python train.py --num_hidden_layers=8 --hidden_size=512 --num_attention_heads=8 --num_key_value_heads=8 --head_dim=64 --intermediate_size=2048 --vocab_size=32000 --hidden_act="tanh_gelu" --norm="layernorm" --norm_place="pre" --norm_eps=1e-05 --positions="learned" --qk_norm=true --attn_scale=0.125 --bias="all" --tie_word_embeddings=true --parallel_block=true --init="uniform" --init_std_qkv=0.0225 --init_std_o=0.0225 --init_std_up=0.0225 --init_std_down=0.0 --optimizer="muon_variant" --learning_rate=0.0147 --beta1=0.95 --weight_decay=0.022 --lr_head=0.00856 --warmup_steps=20 --schedule="wsd" --decay_fraction=0.52 --decay_shape="linear" --final_lr_fraction=0.05 --batch_tokens=131072 --max_seq_len=1024 --doc_mask=true --train_tokens=749200000 --max_steps=5716 --dataset="wikipedia_en"
MLP neurons of a small language model. Each row is named by its layer, matrix (up: input weights) and neuron, and shows model dimensions 144-239. Each number is 50 + 15 x the weight over its row's rms, rounded and kept within 0 to 99.
Before each neuron's rows, "fires on" lists the tokens most often at its 100 highest values on Wikipedia text that the model never trained on. A number after a token or word is its count.

fires on: "," 65, " titles" 4
L3.up963:38 57 38 63 64 45 52 37 62 52 61 34 60 50 55 51 35 47 74 31 98 64 37 44 47 65 49 43 38 45 60 27 35 69 43 59 64 38 29 57 33 57 51 52 78 20 37 00 36 60 70 50 51 48 23 57 82 36 56 40 38 73 38 55 49 34 54 65 37 53 41 46 60 46 78 97 49 57 46 62 61 48 81 77 57 70 41 77 62 37 54 46 22 50 43 63

fires on: " |" 68, " March" 8, "," 5
L3.up1108:58 29 53 45 43 50 53 60 61 53 47 71 56 41 60 28 32 44 31 53 62 42 20 24 59 66 34 62 38 35 39 61 51 77 39 51 72 86 25 68 69 67 43 68 32 89 90 06 33 67 42 44 73 55 61 48 63 31 50 78 55 62 74 40 61 63 48 42 60 52 43 34 66 50 38 50 33 50 79 55 51 43 58 35 42 40 44 63 38 73 59 35 38 58 69 50

fires on: "," 50, " the" 4
L3.up445:46 35 53 48 46 48 41 35 65 51 56 56 84 55 37 44 54 47 45 39 29 46 62 31 62 52 60 51 48 50 29 42 41 60 73 71 49 51 53 60 62 56 68 35 43 66 21 80 33 40 39 52 26 49 68 53 41 63 43 60 54 45 71 73 49 65 43 42 78 35 64 26 34 61 51 67 47 50 57 60 47 69 67 49 63 50 33 39 57 43 32 56 38 41 48 55

fires on: "." 27, "==" 14, "=" 13, ":" 9, "===" 8
L3.up1597:50 40 56 72 44 57 53 40 47 46 49 64 31 64 35 52 45 66 45 45 82 52 43 48 65 55 55 51 42 21 59 58 50 55 25 59 33 25 56 62 38 73 47 44 53 62 39 60 27 50 42 40 30 49 23 52 38 59 39 32 61 75 52 56 52 26 23 76 49 50 56 48 17 56 30 18 46 57 60 57 38 67 42 26 34 83 25 50 32 39 41 50 38 40 43 43

fires on: "," 23, " (" 20, ")" 8, " (2)" 4
L3.up1150:19 50 59 59 36 40 60 50 57 49 61 16 73 68 28 71 45 42 48 18 29 39 71 59 33 46 40 66 54 37 30 34 77 25 36 48 71 66 45 54 24 57 53 24 49 00 47 14 21 36 47 63 45 41 32 52 40 63 48 19 50 38 12 25 49 55 56 32 34 49 44 18 34 31 43 70 68 35 38 39 63 61 56 66 61 57 45 59 42 38 65 31 67 55 39 31

fires on: "\n" 44, " for" 8, ":" 6, " |" 4
L3.up1820:27 48 53 52 54 36 44 35 63 48 65 58 74 29 50 72 44 60 53 57 95 45 21 34 62 41 50 39 50 29 29 49 37 49 48 47 59 34 48 52 50 55 50 57 54 69 35 51 48 62 60 45 42 48 50 25 14 33 58 62 29 46 59 11 56 35 41 08 52 57 71 79 72 39 53 63 32 32 37 69 35 73 38 51 50 52 40 31 55 52 46 84 73 40 18 42

fires on: ":" 59, "\n" 6, " ISBN" 4, " Length" 4
L3.up1067:72 40 55 62 47 37 59 75 28 47 79 69 57 45 45 60 42 71 44 63 49 51 48 32 62 56 34 16 67 57 29 29 54 69 87 42 53 44 67 76 58 34 51 51 53 41 44 54 32 41 79 54 55 49 76 54 45 59 61 61 61 44 34 20 47 47 58 07 35 63 71 54 72 63 40 35 73 43 57 48 52 62 23 41 69 43 52 40 46 31 71 62 65 45 56 50

fires on: "." 96, "'" 4
L3.up1163:50 42 28 31 39 41 41 44 58 33 58 35 74 55 52 60 41 46 52 36 52 41 27 33 46 55 18 58 40 63 66 40 59 58 46 65 39 46 58 46 48 33 42 42 64 42 57 78 47 48 35 43 31 46 40 60 34 30 53 49 56 35 56 27 31 53 39 42 33 33 49 28 61 60 29 22 62 53 29 50 30 65 67 66 60 50 44 69 45 64 50 68 49 38 66 53

fires on: " |" 82
L3.up533:36 67 38 58 37 27 90 77 29 67 65 33 62 53 43 47 13 79 53 70 33 24 28 39 35 57 33 55 33 76 36 31 43 64 45 49 56 58 24 46 50 54 50 57 70 19 42 33 12 50 63 48 73 72 56 49 52 61 59 57 16 58 38 32 42 34 43 61 56 59 57 32 64 44 75 22 35 47 52 65 38 57 43 58 49 40 49 41 35 46 71 45 26 64 42 31

fires on: "." 20, " (" 20, "|" 13, "\n" 11, " |" 11, "," 9
L3.up2016:18 78 59 28 56 45 29 44 35 55 49 38 32 47 81 58 60 53 47 68 33 36 44 46 47 86 59 97 65 31 45 60 40 54 37 80 68 40 66 46 46 44 46 58 35 47 30 54 68 32 86 45 31 58 45 62 34 43 67 14 53 49 39 45 55 47 40 62 52 47 33 83 61 75 51 25 55 57 56 67 33 56 43 49 40 71 59 53 52 59 71 36 61 70 52 24

fires on: " (" 19, "." 14, ":" 13, "(" 7, "-" 6, ";" 6
L3.up1730:61 44 40 27 83 77 44 48 46 51 57 57 57 32 16 62 35 29 43 64 44 45 47 56 57 39 83 36 52 46 70 50 31 66 47 56 55 40 37 85 63 50 50 66 70 79 50 42 57 61 41 17 53 39 28 45 62 61 68 51 59 60 71 55 42 58 31 47 34 43 51 71 44 33 59 17 33 42 38 50 52 38 24 51 52 43 46 40 49 52 42 66 59 74 73 57

fires on: "." 39, " US" 6, " Billboard" 5
L3.up1403:29 55 34 61 33 67 38 31 50 31 73 74 32 41 38 64 36 54 53 50 58 44 12 29 70 69 60 60 61 62 48 31 31 27 35 57 45 83 51 27 68 60 45 44 78 45 49 74 40 51 80 06 28 46 25 56 42 42 72 60 42 55 47 49 73 23 41 54 46 27 44 56 33 43 25 29 45 63 34 59 45 66 11 53 55 36 56 38 51 57 43 63 57 53 48 52

fires on: " [" 27, "://" 8, " '" 8, "[" 4, " medal" 4, " \"[" 4
L3.up775:32 56 43 36 50 35 65 46 70 57 69 60 52 57 34 39 49 54 26 46 63 75 43 74 43 59 51 48 38 72 34 66 33 41 53 41 64 30 59 54 32 45 53 66 42 22 70 60 67 34 61 46 80 32 67 68 51 35 41 42 67 58 75 66 58 79 40 24 59 46 59 37 72 51 54 67 40 39 27 69 35 36 91 45 29 34 45 71 30 45 45 51 39 57 50 56

fires on: "," 38, " is" 5, " check" 4, " finished" 4
L3.up1515:53 63 42 47 41 50 68 51 72 54 34 35 39 49 29 49 41 36 69 59 33 34 42 42 72 83 45 39 44 71 62 49 60 37 48 76 50 78 75 59 37 56 42 49 61 03 11 07 44 22 36 69 29 42 46 45 44 38 31 54 40 25 46 58 57 45 66 41 34 67 54 32 64 33 27 67 49 54 52 60 25 64 50 65 41 74 38 61 65 07 45 54 38 40 55 45

fires on: "," 28, "R" 9, " " 7, "F" 5, " B" 5, " 2" 5
L3.up496:55 52 59 36 38 59 56 59 58 32 41 56 53 58 43 21 30 48 68 74 59 76 64 58 55 32 33 71 54 71 11 43 43 23 56 56 42 43 67 21 81 65 44 37 56 43 14 29 30 43 49 47 33 39 28 29 41 39 29 19 52 58 82 46 47 46 55 68 53 60 66 34 26 52 70 57 43 44 57 56 43 36 63 37 72 58 52 52 44 62 38 74 34 47 49 25

fires on: ":" 22, ";" 19, " |" 18, " –" 13, " (" 7, "):" 6
L3.up385:29 55 51 34 57 43 25 52 26 53 47 32 45 49 72 69 54 61 40 58 56 32 47 31 36 17 60 32 53 46 20 53 28 57 30 18 24 64 82 38 87 40 18 70 28 80 53 53 58 65 70 03 64 41 32 61 20 61 19 33 27 57 44 50 41 35 49 29 26 38 62 59 52 42 72 59 52 32 44 40 46 48 51 44 57 52 61 09 63 70 44 44 26 40 57 46

fires on: " (" 38, " un" 21, " Un" 8, ":" 6, " dis" 5, " inter" 4
L3.up622:64 52 46 34 55 58 28 44 60 75 22 69 64 58 26 61 42 43 60 66 45 52 51 46 91 61 49 31 53 61 84 53 34 44 30 38 56 76 49 50 55 54 62 29 47 59 57 62 78 49 34 32 51 38 71 54 61 61 49 28 62 46 38 39 40 67 45 45 53 49 62 53 42 40 48 23 53 43 35 57 22 51 28 14 38 64 55 22 53 50 80 46 51 79 63 44

fires on: "." 29, " Dr" 12, " Sir" 9, " D" 5, "er" 5, " Sar" 4
L3.up1414:66 64 48 61 80 75 20 42 50 31 58 66 41 73 37 63 73 71 62 53 53 47 44 54 74 61 26 75 64 42 75 55 58 54 28 58 41 56 53 42 50 43 39 59 63 49 63 30 09 65 53 29 29 44 58 35 29 77 54 71 40 71 38 44 57 51 81 11 47 50 39 55 54 37 62 33 82 66 37 43 36 35 21 59 31 52 20 32 58 45 53 51 44 50 29 51

fires on: "," 50, "\n" 8, " |" 7, "-" 6, " Pop" 4
L3.up645:46 49 54 63 74 69 18 40 42 40 99 42 69 39 48 57 38 59 47 55 61 29 54 54 57 73 26 15 15 31 24 37 29 68 51 56 55 42 70 24 21 35 42 74 57 67 54 61 46 41 27 41 35 60 66 38 41 35 64 69 61 46 56 57 37 43 51 41 62 62 76 39 44 11 34 24 43 37 66 48 45 60 46 36 75 79 76 57 38 31 46 33 39 47 49 45

fires on: ")" 20, "'" 18, "\"" 10, " 3" 10, " 2016" 8
L3.up824:35 52 35 69 53 75 20 51 58 64 40 53 54 40 43 51 49 41 61 55 32 72 44 30 77 25 35 43 47 48 47 59 44 44 40 40 60 37 42 39 35 00 55 57 65 61 46 32 51 54 29 21 79 60 60 36 37 30 52 67 54 64 68 37 62 31 29 37 47 28 66 66 28 61 40 64 73 46 36 70 12 31 65 62 45 29 16 38 56 43 54 56 79 46 50 68

fires on: "," 53, " –" 6, " 23," 4
L3.up510:33 30 48 45 46 59 56 30 40 42 68 48 54 55 57 24 66 53 54 78 46 26 58 46 35 50 51 56 45 57 52 44 67 49 41 44 52 63 58 73 53 16 48 59 58 05 20 19 49 21 40 54 30 60 38 63 63 40 38 32 55 45 12 35 49 10 34 71 12 48 57 56 58 21 63 55 37 49 45 77 40 85 53 51 53 57 49 52 50 60 67 60 34 49 62 59

fires on: " |" 64, "|" 7
L3.up827:33 76 43 61 38 49 45 68 39 54 27 67 39 43 72 60 52 65 61 45 43 31 48 24 33 42 64 54 61 60 56 74 30 67 51 56 36 61 45 64 81 47 68 60 45 63 75 56 43 52 51 36 58 49 60 38 78 39 61 54 60 32 52 42 56 77 65 61 36 63 46 21 37 49 42 60 58 55 74 74 57 45 70 08 54 35 48 55 44 34 69 65 73 65 56 47

fires on: " |" 39, " –" 12, "," 7, ":" 6, " —" 6
L3.up1955:56 45 42 28 56 46 62 55 55 63 53 39 55 54 62 38 58 58 35 68 55 61 38 46 41 51 57 48 34 49 47 60 56 35 55 57 80 68 66 64 41 56 73 42 76 38 42 27 14 48 34 35 50 53 60 26 72 53 52 30 50 64 54 28 50 71 35 33 51 61 64 40 62 19 59 70 68 42 63 64 24 58 38 56 20 61 39 57 34 45 46 63 22 64 36 05

fires on: " |" 95
L3.up1549:32 36 20 72 39 37 63 69 38 75 47 76 51 48 62 49 49 66 28 58 47 68 53 53 37 65 52 77 58 41 88 53 49 47 41 44 46 42 68 29 62 73 35 38 93 55 54 40 21 49 51 51 74 64 50 61 54 45 59 67 35 39 33 37 57 20 50 10 44 23 63 50 54 57 49 45 56 70 60 54 37 57 37 40 36 47 41 57 59 50 47 66 24 65 67 35

fires on: " |" 100
L3.up1085:41 62 46 53 46 25 43 73 59 52 30 82 47 17 39 36 55 55 47 72 59 45 35 36 55 70 67 45 50 73 59 49 34 46 38 68 72 19 50 29 44 60 47 55 61 56 19 40 34 66 63 85 44 66 45 66 64 74 40 57 54 42 48 00 41 35 64 56 44 53 40 19 44 48 75 28 35 56 73 38 58 58 48 36 54 48 50 48 47 50 61 21 45 55 65 47

fires on: "." 20, "," 17, ":" 9, " \"" 6, " pp" 4
L3.up547:06 40 43 26 26 47 08 63 39 35 57 45 57 35 35 31 26 44 36 52 60 37 46 59 12 38 61 53 62 52 66 62 29 55 89 68 41 40 58 70 57 48 45 65 51 69 39 61 53 40 42 56 30 40 46 42 40 42 58 56 55 62 69 70 63 49 48 36 40 66 39 38 63 51 66 48 56 15 55 42 55 39 31 42 69 40 45 19 60 55 74 75 54 31 50 42

fires on: "'" 43, "’" 8, " the" 5, " character" 4, " \"" 4
L3.up200:38 60 51 30 47 44 46 63 48 73 55 23 52 57 46 62 67 59 72 37 49 50 39 50 69 73 43 54 38 60 39 43 68 64 44 76 76 40 41 69 59 32 50 54 64 54 70 66 41 51 48 46 38 28 45 64 45 60 69 71 34 43 55 55 31 78 59 40 65 69 56 31 54 51 47 45 50 45 62 60 40 57 52 22 51 42 51 56 67 41 56 54 48 54 56 58

fires on: ")" 56, "\"" 27, " 2020" 5
L3.up1441:49 23 60 48 48 44 49 66 25 70 11 33 74 30 52 67 46 46 54 72 68 46 54 68 42 28 63 47 50 64 51 54 52 34 61 68 80 59 62 61 44 15 64 38 34 39 39 52 23 45 39 47 83 62 73 37 41 54 60 23 33 35 74 41 36 44 58 58 48 64 51 76 37 32 69 67 50 19 66 49 23 23 64 63 65 48 30 58 71 47 37 40 61 23 49 55